From a checkpoint of a small transformer trained on Wikipedia: MLP 576 GeGLU.
MLP neurons of a small language model. Each row is named by its layer, matrix (gate and up: input weights; down: output weights) and neuron, and shows model dimensions 64-159. Each number is 128 + 24 x the weight over its row's rms, rounded and kept within 0 to 255. A neuron's up and down rows have the sign that makes its largest values positive.
Before each neuron's rows, "fires before" lists the tokens most often just after its 100 highest values on Wikipedia text that the model never trained on.

fires before: "- ", "202", "\"", "Total"
L3.gate556 [100  67 128 128 123 154 116 127 109 134 160 110 141 133 185 107 160 129 117 123 151 101 111 108  86 111 123 164 154 109 146 116 126 131 146  99 145 103 131 135 112 158 115 148 107 127 126 136 110 151 134 145 120 147 161 123  86 115 137 120 161 117 108 128 160 161 125  89 101 127 144  96 127 153 121  99 119  98 107 140 117 136 119 170 118 121 116 146 117 147 138 127 149 142 161 120]
L3.up556 [121 160 149 123 166 133 144 157 137 125 119  86  93 132 147 144 104 124 149 129 108 127 137 152 152 134 143 183 162 107 113 131 124 119 131 122 130 119 158 130 150 118 132 120 122 159 131  93 102 164 114 130 113 106 109 149 149 123 105 133 118  37 113  88 151 122 130 166 163 147 121 121 103 136 126 132 149 118 137 101 131 159  97 109 154  79 123 105 128 129 138 139 152 133 102 102]
L3.down556 [139 110 133 122 146 139 133 114 120 145 222 116 135 144 143 132 120 154 134 111 182 120 113 136 121 154 136 105 106 134 134 119 199 143 176 116 130 136 140 147 111 104  47 158 135 149 116  85 150 129 134 108 143 127 161 137 126 105 122  71 146 119 103 126 177 142 135  98 101  90  67  94 148 124 125 163  67 137 149 138 142 135 134 188 157 133 116 150 121  96 151 168 119 142 108 158]

fires before: "|", "(", ":", "| ", ": ", "in "
L12.gate133 [161  65  59  61 117 116 114  84 130 162 133  97 115 143 159 112 122 144  95 169  80 138 132 156  69  95 155 155  87 135 115 160 101 122 114 105 116 134 177 127 174 132 147 136 114 104  80 131 124 129 117 157 110 146 149 132 141 138 120 138 135 100 156 129 142 173 105 145 149 140 122 104 111 167 102 101 100 151 121 162 125 109 195 115 139  98 105 121 117 143 142 136 138 159 119 123]
L12.up133 [191 114 117 100 126 113  99 105 144 158 143 146  68 152 155 129 118 177  93 183 114 124 149 131 122 133 161 147  73 103 138 148 123 122 123 119 136 138 125 140 165 130  96 149 172  98 101 110 113 108 155 156 113 147 141  79  96 133  95 128 123 137 133 110 126 136 133 152 144 114  95  88 133 148 141 135 103 143 120 139 128 105 145 138 165  91  89 126 107 134 101 133 170 108 151 119]
L12.down133 [128 180 150 150 119  56 134 151 137 175 115 126 116 120  92 153 198 145 127 100 170 136  88 119 121 144  81 111 120 123 137 122 112 123 126 167 139  92 140 110 173 112 110  99 140 118 138 177 158 155  82  96 118 100 137 140 100 133 100  99 125 140 103 155 169 151 118 119 123 139 146 135 164 122 105 149 141  77 114 137 155 151 147 162 128 134 167 125  86 115 110 110 115 116  94 156]

fires before: "a ", "an ", "| ", "the ", "antic "
L11.gate44 [172 141  97  90 160 136 130 143 146 150 138  96 117 183 125 111  91 104 111 119  85 138 135  91  93 139  86 147 117 144 122 121 135 126 164 124 153 124 137  95 109 138 173 165 132 142 115 100 152 135 114 163 104 146 179 158 153 169 127 144 122  94 129 136  89 124  94 117 145 143 159 126 151 117 146 122 161 132 132  84 127 127 120 103 113 110 124 138 140 165 101 163 123 135 144 104]
L11.up44 [119 134 132 112 113 124 172 145 104  90 124 130  92 147 160 130 119 121 116 169  92 151 105  80 147 185 138 118 144 149 134 105 102 142 125 145  91 130 100 115  95 163 145 106  99 140 103 111 179 134 147 105 166  85 120 130 171 143 109 113 111  99 154 156 136 101  99 130 123 167 157  96 142 125 131 126 129 122  82 118 146 119 149  99 122 122  93 120 139 118 127 133 163  99 140  98]
L11.down44 [126 142 107 149 116  96 154 128 126 108  86 120 129 135  85 157 133 139 104 164 158 118 142  78 118 147  84 110 141 146 144 207 126 112 108 102 113 118 157 150 202 122 178 111 120 110  74 105 136 154 101 133 161 111 141 126 125 153 134 134 142 115 159 142 111 124 147 134 144 111 167 108 159 137 171 149 122 133 139 119 157  74 132 141 148 110 151 146 103 124 137 146 126 109 117 134]

fires before: "\n", "\n\n"
L12.gate460 [149 116 104 177 137  69 122 144  63  97 149 116 137 139 114 103 131 125 109 154 165 143 136 108 129  96 136 143 110 136 178 160 121  52 152 139 109 140 162  95 149 135 148 157 142 157 108 135 171 109 147 119  98 171 172 106 154 102 155 167  99 141 126 104  89 145 118 136 133 170 142 159 118 112 122 151 138 140 155 140 120 113 143 134 112 108 100 106 104  98 132 122 148 154 112  49]
L12.up460 [199 113 120 103 154 137 128 178 137 113 173 162 169 126 131 118 145 135 155 131 134 126 113 137 138 131  98 149 162 175 130 125  99 117 148  87  83 130 153 139 107 106 105 127 138 141 120 143  94 161  95 131 124 106  75 133  94 125 167 144 179 150 137 134 162  96 166 115 110 133 145 124 126 104  94 179  98 159 130 120 151 147 108 101  92 149  97 118 181  79  99 125 126 148 100 131]
L12.down460 [129 138 118 109 143 162 143 119 116 125 161 120 132 129 169 132  92 129 139 165 135 146  75 130 148 133 140 141  94 127 145 113 152 127 128 118 132 105 116 157 117 101  53 139 113  95 116 154 139 130 122 152 145  88  99  97 120 126 144 108 101 120 142 170 128 117 128  80 104 125 164 134 119 145 163 112 134 157  94 106 167 131 142 125 151 100 157 129 140 127 167 118 129 184 141 124]

fires before: ": ", "\n"
L11.gate311 [140 163 129 118 136 125  82 131 124 178 135 142 110 141 133 101 124 120 104 137 138 126 106 120  96 115 120 130 155 141 139 100 111 148  95 102 119  90 138 162 165  95 157 121 136 161 109 109 161  79  85 123 102 141 121 132 185 183 128 150 128  77 160  91 148 158  91 113 143 146 102 129 135 108 151 105 110 112 103 152 164 111 120 123 155 110 104 116 130 144 109 114 125 138 154 110]
L11.up311 [112 144 135 129 126 125  70 134 142 146 128 118 121  93 108 115 120  98 119  92 109 128 125 167 155 139 144 121 160  99 131 137 126 105  91 153 120 105 100 155 138 127 149 141 115 121 114 149 209 138 135 133  92 125 141 104 164 178 112 153 120 115 139 159 115 126 101 128 121 137 166  65 149  94 149 113 120 129 111 141 156  96  97 132 181  79 112 166 162 156  90 117  96 112 123 131]
L11.down311 [116 100 101 102 108 127 104 170 131  91 140 142 130 110 139 115 139 130 110 133 118  95 119 149 109 125 136 121 116 141 134 116 144 108  98 116 127 120 149 150 140 150  81 110 110 133 170 129 150 120 100  94 134 137  62 107 110 164 166 142 110 193 106 165 104  80 104 108 111 125 116 131 135 142 164 149 109  88 142 103 140 110  89 129 159 147 144 120 126 110 115  83  93 119 117 168]

fires before: "| ", "|"
L9.gate559 [166 136 102 177 115 160 114 160 106 115  99 148 141 132 138 172 125 126 167 132  84 131 105 151 161 151 127 120 115 144 102  69  82  94 127 125 117 117 137 135  84 102 149 168  98 141 103 147 119 151 133 185 104 133 142 117 155 136 123 132 143 101 136 105 121  88 145 162 137 156 152 143 156 117 145 133 153 131 145 106 160 130 122  70 139  88  97 130 121 129 147 158 110 139  92 107]
L9.up559 [130 178 149 127  98 128 119 152 113 158 132 157 153 117  96 148 183 126 109 120  97 114 129 166 136 115 100 171 179 170 145 125 109 136 104  91 144 111 158 121 111 127 130 151 147 138 120 118 197 102 139 109 114 123 146 144 135 173 156 123 154  99 110 103 175 108  88 139 117 140 164 123 144 146 123 103 144  84 110 126 150 151 151 133 135 134 117 131 138 145  91 131 137 105 121 184]
L9.down559 [109 125 170 102 146  93 153  92 141 144 140 121  84 119 157 100 124 135 153  71 129 106 148 110 134 146 125 156 106 152 165 162 128 161 151 121  98 117  94 138 172 110 155 157 119 122 112  63 142 116  62 105 135 161 115 129 119 144 131 124 123 147 133 184 148 131 100 124 153 137 127  80 110 119 119 113 121 124 145 119 152 136  82 132 120 124 157 163 123 111  89 110 122 110 176 147]

fires before: "\n", "\n\n", "a"
L12.gate306 [148 113  93 119 100 108 109 121 111  78 112 168 115 155 113 129  95  91 144 171 108 143 122 161 120  88 129 100 117 139 154 120 151 120 134  99 141 129 154 104 155  96 151 153 133 150 123 133 146 172 125 129  89  98 142 119 171 122 176 157 154  82 138 125 132 160 106  91 154 143 126 149 103 113 135 129 134 126 141 145 147 160 140 152 142  69 136 130  94 106 100 166 183 149 137 108]
L12.up306 [153 124 142  95 124 135 195 161 114 113 157 131 143 140 122 165 162 117 116 110 148 112 122 115 139 127 131 114 109 150 101 148 132 156 139 117 102 132 133 144 131  99  87  85 120 156 150 101 113 149 136 132 149 138 138 124 151 132  71 120 138 150 146 164 135 130 121 126 137 124 172 112 134 125 108 176 154 101 111 176 111 136 108 131 135  98 103 144 137 107 149 169 100 119 145 138]
L12.down306 [144 132 134 139  55 123 123 121  99 108 114 122 135 115 137 174 109 106 181  95 115 127 139 110 128  93 120 134  96 150  92  94 171 135 115 104 144 121 137 139 172 115 160  97 137 162  97 157 161 102  95 122 160 125 110 134 148 109 151 128 126  83 111 123 122 143 132 123  65 166 112 119 123 131 127 107 143 144 154 129 129  81  96 122  98  87 135 159 134 176  92 114 103 146 119 103]

fires before: "a ", "| ", "an ", ": ", "\n", "|"
L12.gate291 [126 148 100 115 189 116 142 121 159 133 171 138 136 182 148 149 159 144 116 193 111 157 166 118 103 148  85 121 141 145 139 126 107 112 140 123  97 109 104 113 144  91 150 169 124 119 128 180 127 105 135 125 134 162 173 179 146 144 170 119 114 113 151 133 136 121 102 116 157 173 187  92 130 154 147 136 136 159 115  96 147  80 147 138 117  94  98  98 142 143 104 167 123 125  96 127]
L12.up291 [113 165 105 145 151 130 118 106 118 139 153 104  81 106  98 108 124 126 131 109 111 143 111 168 125 153 143 156 131 113  90 146 126 125 135 105  59 135 137 128 106 134 134 146 125 169 118 127 150 109 147 140 127 137 150 173 116 166 139 104 111 101 113 116 102 153 130 140 181 151 149 144 155  87 190 147 140 137  94 175 128 103 149 122 165 117 100 124 130 141 103 132 195 110  88 163]
L12.down291 [115 132 146  94  77 112 129 160 167 157 117 104  88 140 156 120 136 125 129 124 145 117 118 119 112 150 124 106 126 128 163 116 158  75  97 103 112 124 129 115 130 155  84 121  83 118 105  99 150 131 116 174 119 129  93 175 149 183 101 138 111 170 135 132 117 132 131 112 116  86 138 124 119 137 141 150 164  96  87 109 106  66 104 169  97 183 139 134 140 123 126 145 123 110 135 151]

fires before: "\n", "\n\n"
L11.gate205 [130  68 140 128 119  87 101 116  62 109 143 122 147 129 180  86 124 109 104 147  97 153  95 125 158 136 117  86  98 127 157 152 110  81 133 114 139 167 160 142 150 127 120 114  97 110 129 118 135 158 156 161 126 119 127  82 135 126 138 121 144 121 132 135 141  51 134  91 122 137 187 132 108 162 113 127 124 145 102 140 174 140  76 161  90  98 126 147 109 105 164 146 141 153 113 118]
L11.up205 [141 143  90 136  85 103 177 133 117 118 158 181 175 102 140 127 141 122 118 145 141 121 152 149 143 134  83  82 152 127 102 129 193 129  80 205 150 150 107 127 142 106 137 110 131 126 134 150 140 128 124 108 170 132 131 150 121 126 110  97  95 153 123 148 104 149  94 123 127 126 113 129 134 101  90 113 110 139 110 154 184 163 175  99 184 153 123 144 127 124 127 148 142 101 112 171]
L11.down205 [153  94 111 115 153 119 116  75 130 152  93 130 127 115 102 109  85 112 124 114  73 145 156 158 132 105 153 164 102 173 139 112 114 112 120 104 125  91 165 142 136 116 168 143 111 100  87 123 141  95  78 134 149 154 105 107 155 125 132 173 158 123 144 132 115  86 112 104 130 141 156 155 132  97 124 139 147 130 137  77 127 143  77  96 123 130 160  99 157 147  97 164 140 109 121 117]

fires before: "a ", "\n\n", "an ", "the "
L10.gate416 [170 132 138 130 168  94 111 105 118 118 166 120 138 149 141 114 126 124  97 149 128 106 126 167 139 134 112 137 126 130 172 160  69 113 118 102 114 175 138 144 133 144 164 142 117 129 132 114 129  69 139  96 143 157 155 186 175 117 140 130 150 105  73 131 153 111  63 117 134 123 140 164  81 138 136 121 112 165 145 158 167 143 146  64  89 116 146 143 117 161 123 117 168 152 112 116]
L10.up416 [131 117 109 114 167 137 139 112 127 150 122 128 110 158 127 144 130 153 123 140 104  90 168 165 136 133 131 113 153 124 131 168 114 141 118  91 109 139 115 115 144  97 148 135  86  70 143 111 156  63 119 111 167 157 148 148 142 108  91  99 131 132 121 150  85 144  82 126 120 143 189 137 147 100 136  84 163 164 148 129 130 150 152 110 120  55 158 153 136 181 103  87 164 131 115 125]
L10.down416 [118 147 105  78 140 147 186 122 108 119 152 124 146 157 136 129 148 137 133 139 125 108 123 113 102 166  91 171 116 165 114 144 150 153 136 101  96 140 109 128 141 115 124 137  98 137 128 101 112 148 118 134 130  79 120 155 130 104  51 137 157 148 129 164 101 141 142  95 151 134 157 105 154 149 152 186 156 149  74 142 138 123 140 128 143 116 145 134  84 146 149 165 100 100 180 136]